From a checkpoint of a small transformer trained on Wikipedia: untied embeddings, 1276M tokens.
MLP neurons of a small language model. Each row is named by its layer, matrix (gate and up: input weights; down: output weights) and neuron, and shows model dimensions 64-127. Each number is 128 + 24 x the weight over its row's rms, rounded and kept within 0 to 255. A neuron's up and down rows have the sign that makes its largest values positive.
After each neuron's rows, "fires in" lists the words (lower case) most often at its 100 highest values on Wikipedia text that the model never trained on.

L4.gate698 [165 100  56 145 116 121 130 139 134 105  80 165 127 115 108 106 118 131 149 111 126 158 104 105 171  87 159  80 143 158 139 125  79 172 148 117 108 107 117 122 119 143  75 159 112 105 135 124 111 102 140 151 126 138 143 115 105 153 141 152 161 146 125  82]
L4.up698 [124 158 112 120 124 124 131 116 118 146 150 123 137 107 146 155 136 122 150 113 141 100 144 163 108 151 102 147 138 103  90 153 155 158  75 113 133 132 129 108 131 128 121 112 149 137 178 142 160 163 138 129 110 188 128 146 132 105 163 131 113 155  99  67]
L4.down698 [123 126 175 133 125 143 143 121  79 132  93 169 116 105 114 116 109  93 135  95 100 143 110 123 143 139 141 125 130  88 147 146  79 125  86 120 120 126 151  86 150  98  75 132 139  82 114 124 158 136 126 100 104 132 105  78 113 106 122 169 129 165 126 117]
fires in: "all", "those", "of", "both", "ones", "most"

L2.gate629 [170 133 112 110 125 128 118 112 132 118 122 179 111 128 113 157 154 135 128 124 106 136 119 149 115 173 138 112 120 125 106 120 147 147  95 124 135 153 115 159 125 127 137 117 157 136 104  90 160 156 121 151 126 150 116 140 139 128 177 120 141 115 118 152]
L2.up629 [146 167 130 111 153 100 114 137 115  95  73 119 109 116 167 113 136 112 128 131 121 135  83 133 108 129 154 123 117 173 162 140 144 140 121 117 147 119 134 146 126 151 158 114 133 131 106 167 111 148  99 135 130 126 120 113 177 164 142 158 173 117 140 149]
L2.down629 [126 128 124 112 172 146 150 146 130 123  69 107  79 151 156 128 137  88  94 112 105 148 141 135 121 107 128 134  71 124 135 127 139 119 150 181 157 176  95 140 134 134 141 144  87 150 133 127 155 173 116 160 133 137 121 116 152 106 120 127 132 147  97 137]
fires in: "music", "civil", "military", "local", "social", "political"

L6.gate88 [156 138 141 120 154 100 132 114 121 145 150  94 107 134  72 108 121 114 150 106  96 171 131 186 142 163 119 107 126 127 129 135 113 136 114 139 102 111 155 140 147 103 132 118 150  86 146 106  78 130  84  95 146 118 163 146 119 122 136 156 143 142 148 157]
L6.up88 [123 122 124 148 129  86 124 148 181 104 154 122 161 115 135 113 123  76 132 127 148 127 151 137 121 110 136 113 140 155 152 127 170 154 173 146  97 127 119 166 140 174 139  89 106 108 143  97 128 132 147 146 129 142  63 145 141 149 118  77  83 107 135 121]
L6.down88 [108 156 147 101 131 133 150 134 140 137 144 118 155 132 116 103 128 139 133 136 123 148 145 126  87  93 108 106 145 164  83 134 155 111 129 119 153 138 171 136 104 117 155 130 114 105 123 133 152 163 113 129 140 154 145 133 141 118 129 163 145 152 118 153]
fires in: "it", "which", "had"

L2.gate309 [ 87 136 132 121  91 128 123 161 131  94 166 129 146 139 105  84 162 107 118  81  89 117 122 122 140 187 122 112 107 130 116 116  90 138 127 121 140 132 125 106 130 139 131 115 129 110 119 160 117  88 119 175 125 122 147 108 145  92  94 120 103 170 130 137]
L2.up309 [ 81 157 142 133 125 121 128 138 114 146 113 111 101 128 153 141 162 160 100  69 117  94 118  87 160 120  97 111 115 133 127 102 140 130 137 164 165 137 118  99 136 125 135 164  96 131 130 176  81  88 127 134 123  94 122 122 125 115 113 138 118 109 137 122]
L2.down309 [177 183 136 145 135 171 115 144 136 132 128  61  85 161 154 144 110 129 104 131 115  93 157 130  96 169 127 183 144 156 127 127 130  64 128 158  67 110 126 110 115  97 122 147 121 139 135 135 131 106 136 107 124 128 117 154 138 132  95 130 133  76 117 133]
fires in: "became", "have", "died", "on", "appointed", "access"

L7.gate110 [126 142 104  99 140  91 154 122 139  87  75  95 141 112 159 107 143  95  76 178 101  90 130 109 104 138 126  95 145 141 124 127 102 110 109 138 122  80 137 131 138 134 126 144 131 112 161  92 131 132 136 100 129 138 119 123 193 119 144 115  85 128  93 126]
L7.up110 [153 147 134 100 145 131 160 162 108 100  86 141 118 106 140 159 145 130 123 120 137 145 156 126 113  84  81 111  92 118 153 148 133  75 132 135 119  76 154 155 133 136 131 138 140 126  93  96 142 156  77 127 141  88  99 117 145 125 128 133  93 136  90 159]
L7.down110 [127 157 131 124 115 107 126 128 113 176 167  92 165 136 113 105 133 156  99 118 173 137 169  83 130 118 117 111 136 134 124 131 123  99  94 154 113  68  92 133 115 137 109 178 100 105  87 100 129 133 102 125 141 136 134 106 144  84 141  83 137 145 108 129]
fires in: "and"

L6.gate1019 [182 194 113 134 148 130 105 116 107 130 157 129 103 123 175 173 123 141 109  89 158 113 121 142 168 127  99 111 158 117 127 120 131 107 149 147 107 137 137 101 128 111 151 128 114 107 134 122 157 106 122 107 116 105 113 132 116  97 150  99 156  63 141  82]
L6.up1019 [121 144 133 138 100 165 125 134 133 146 177 124 165 115 125 150 159 114  91 133  92 155 105 181 106 133 101 129 108 187  80  79 109 114 114 111 145 161 137 149 118 135 169 140 104 135 114 126  99 117 134 135 121  82  99 176 130 141 150 116 158 161 114 140]
L6.down1019 [135 156 131 103 139 135 118 150 134 130 115 138 178 141 155 126 133  98  74 100  96 151 129 119 142 109 165 149 179  96 144 102 105 143 131 137 154 127  96 123 122 115  80  99 126 102  97 147 120 104 137  97 145 133 144 147 105 151 148 157 145 119 123 133]
fires in: "to", "into"

L9.gate889 [140 125 154  65 111 121 128 162 101 109 146 122 141 109 109 103 132 169 162 155 143 121 110 156 164  94 142 165 143 126 141 158 134 118 142 147 149 115 154 101 152 142 113 111  76 155 165 130 151 132 162 112 155 103 150 135 134 155 148 123 156  81 164 145]
L9.up889 [158 168  78 107 102 111  94 140 112 142 122 117  95 152 154 133 131 143 101 102 130 109 124 115 115 123 135 146 152 130 165 151 159 101 116 104 160 111 109  95 110 100 161  72  96 116 154 148 124  79 105 153 155 107 131 191 140 136 166 128 136 102 138 127]
L9.down889 [104 138 168 141 183  72 150 128 114 102 111 128 155 126 147 166 112 108 133 138  82 134 102 121 131 115 120 141 134  82 127  98 131 126 112 137 119 165  98 112  95 143 136  77 106 104 155  98 115 100  97 107 138 128 116 131 159 148 145 119 110 123 107 115]
fires in: "has", "is", "have", "while", "who"

L6.gate1071 [149 120 114 119 145 147 131  91 115 108 118 117 134  91 112 100 114 135 114  99 112 126 121 139 154 138 118 135 128 135 101 138 121 151 150  91  93 165 174 107 103 107 151 160 103 124 103 159 169 120 124 155 121 101 119 124 116 111 154 139 110 100 179  89]
L6.up1071 [153 156 137 105 116 153 146  95 153 145 123 153 144 170 123 131 144  95 134 106 129 124 118  87 115 151  89 136 104 112 184  99  91 109  97 116 137 119 141 107  90 151 126 157 124 166 122  99 135 142  84 137 152 109  68 129 134 113  73 148 128 142 106 153]
L6.down1071 [106 122 135 133 111 134 118 101 177 118 124 101 156 127 135 136 143 126 131 125 140 112 158 152 124 177 112  69 158  99 155 166 153 110 121 119 115  92  84 122 135 154  92 191 121 159  89  98 180 141 154 107  90 100  87 118 102 142 152 110 128 146 133 122]
fires in: "votes", "that", "and", "those", "to"

L5.gate11 [122 150 103 158 143  84  72 121  94 150 106 130 148 148 130 115 140 118 129 126 117 102 105 137 142 123 107 131 122 149 143 171 141 107  99 139 123 139 116 138 144 173 114  77 139 146 127 149 169  92 133 124 133 122 108 124 114  91 116 108 128 126 109 186]
L5.up11 [113 138 115 155 149 132 138 152 122 104 115 128 120 104 152 113 177 105 127  90 109 115 127 142  96 140  86 119 139  88 186 156 115 100 130 127 119 172 152 131 156 140 117 128 118 167 120 100 139 106 105  97 125 117 188 154  98 179 140 152 131  89 142 151]
L5.down11 [105 167 181 118 127 100 132 148 162 148 164 119 133 145  92  86 106 125 169 107 155  82 141  73 103 113 164 104 129 141 120 126 163  86 136 155 137 148 130 118 104 170 137  93 118 127 144 103  96 136 130 103 137 106 117 124 167 133 142 135 132 159  83 188]
fires in: "the", "it", "an", "hat", "moment"

L6.gate404 [128  95 176  83  86 126 121 136  82 167 141 108 126 150 126 121 161 123 128 130  80 156 149  95 142 145 114 119 112 121 134 117 107 161 144 131 117 128 118 192  90 176 139 104 153 149 144 106 149  77  97  95  91 130 121  74 154  93 176 131 116 155 132  87]
L6.up404 [135 107 163 139 133 127  96  92 119  99 144 107 123 127 112 141 105 135 105 154 113 112 118 108  62 161 137 119 125 115 132 125  87 132 163 162 115 135  91 138 128 126 132 115 145  96 137 154 115 134 118 107 118  76  98 144 152 137 132 159 192 118 142  99]
L6.down404 [159 113  95 127  92 124 136 159 127 123 104 104 111 130 161 156 142 136 133 172 119 125 121 139 131 137 133 101 100 150 115 112 134 127 146 118 127 128  80 125 115 140 132 119 129 112 109 119 174  87 137 132 147 130 120 126 152 173 121  91 136  91 124 108]
fires in: "the", "appointed", "on", "elected", "into", "s"

L6.gate96 [108 144 108 116 102 109  90 136  99 150 163 134 122 167 134 116 179 123 143  95 127 117 135 180 140 123 150 134 119 148 144 127 127 108 111 109 113 185 118 143 144 109 152 118 130 103 130 137 156 167 123 157 157 150 140 118 108 117 109 126 116 143 122 117]
L6.up96 [168 126 151 119 146  96 125 132 126 123 141 119 114  86 145 121 148 121 103 151  73 116 145 121  78 155 120 159 168 137 162 113 164 155  99 100 155 135 165 120 134 125 120 131  91 126 106 119 137 104 132 129 121 125 116 127 131 151 131 166 165 136 111 103]
L6.down96 [136 164 112 101 142 138 123 158 152 143 130  98 114 151 114 123 146 144 137 170 143 109 109 135 128 160 110 127 127 139 126 149 127 113 105 123 124 145 151 130 131 101 113 154  91 126 149 120  96 108 114 109 111 128 122 144 178 154 102 149 144 111 110 117]
fires in: "on", "born"

L6.gate122 [135 150 121 147 166 124 154 141  81 161 122 143 166 130  88  93 141 156 126 110  65 140 138 106 114 131 136 139 161 126 135  96 123 108 172 163 114 183 137 118 130 117 160 134 149 166 119 101 157 144 148 170 130 110 125 200  93 106 115 114 115 109 147 127]
L6.up122 [121 141 128 121  94 101 104 122 125 136 164 132 106 134 164 127 170 127 129 154 107 139 127 126 136 119  97 125 107 135 137 124 125 162 143 160 135  96 123 107 174 122  93 212 129  87 147 114 123  97 127 159 136 158 119  94 113 132 148 110 125 143  97 125]
L6.down122 [105 182 158 135 165 118  91 121 145 107 108 119 134 126 141 155 133 154 123 131 125 105 165 155 148 101 128 138 166 110 106 148  54 107 152 146  63 140 124  99 155 123 158 122 113 115 122 123 148 132 143 152 169 113 150 172 189 137 153 185 126 159 110 111]
fires in: "are", "is"

L6.gate815 [142 114  82 161 105 122 138 148 109 127 106 147 120 149 122  76  73 101 115 172 142 127  93  81 118 126 128 114 138 109 106 105 107 131 137 128  88 126 138 157 142  69 144 168 122 113 174 127 138 131  73 122 104 131 128 153 110 142 122  92 160 117  98 118]
L6.up815 [154 108 131 133 127 110 158 145 110 118 131 146 109 117 182 144 127 111 142 131 120 137 101 173 112 147 156 125 109 152 104 110 108 122 155 164 112 134 121 160 106 126 146 109 152 145 138 123 176 109 125 111 137 131 139 119 161 122 118 102 162 143 175 136]
L6.down815 [143 146 130  98 124 127 123 140 147 149  77 163 101 169 151 122 164 154  58 152 134 150 116 138 103 136 206 116  98 158 134 131  89 139 126 157 136 121 130 130 124 113 124 181 112 123 132  51 127 111 112 116 143 171 100  99 162 112  88 142 115 117 114 123]
fires in: "of"

L7.gate795 [144 153  98 129 117 119 142 141 101 140 151 118 163 102 148 162 119 110  86 122  95 155  87 108 111 138 113 123 155 151 127 163 136 111 111 104 115 167 147  88  94 136 107 127 146 125 143  82  97  99 144 137 144 118  86 134 119 134 148  80 116 103 139 101]
L7.up795 [121 130 106  94 126 163 125 105 135 112 155 126 107 178 130 132 143 127 123 129 102 147 139 121  91 181 198 158 159 169 106 149 142 127  78 125 170 121 127 141  66  97 134 158 122  86 141 124 168 148 147 196 132 111  89 139 147  88 160 148 125 141 160 144]
L7.down795 [121 134 149 130 155 130 191 116 115 137 112 123  89 104 112  73 105 161 134 114 135  97 169 140 109 144 138 140 136 125 127 107 117 150 129 157 106 133 117 173 140 173 133 103 130 140 114 157 151 112 155  78  96 135 135 168 148 180  87 120 120 128 136  80]
fires in: "by", "on", "to", "at", "of", "against"

L9.gate589 [136 115 118 116 157 132 114  98 151 152 154 157 134 158 111 150 168 136 122 109  91 150 112 144  87  87 122 102 148 177 134 102 143  86 148 110 120 131 110  98 123 132 125 113 158 142 121  92 141 178 125 112  98 160 123 136  53 172 120 113 160 137 153 121]
L9.up589 [ 64 151 163 177 146 129 124 124 134 140 115  89 113 148 142 127 120 137 172  97 157 169 119 108 130 120 154 174 105 157 133 116 129 145 128 161  95  78 108 154 101 145 113 128 134 122 124 106 117 124 135 129 154 117 128 105 140 148 132  75 105 144 110  90]
L9.down589 [ 94 141 137 114 116 118 105 121 133 111 106 107 111 138 156 102 143 151  72 122 114 148 158 112 141 132 129 151 133 133  99 135 138 107  96 137 134 124 122 119 120 126 124 110 138 129 118 118 107 107 127  82  98  94 146 124 158 141 104 130 159 160 112 123]
fires in: "to", "at", "name", "1"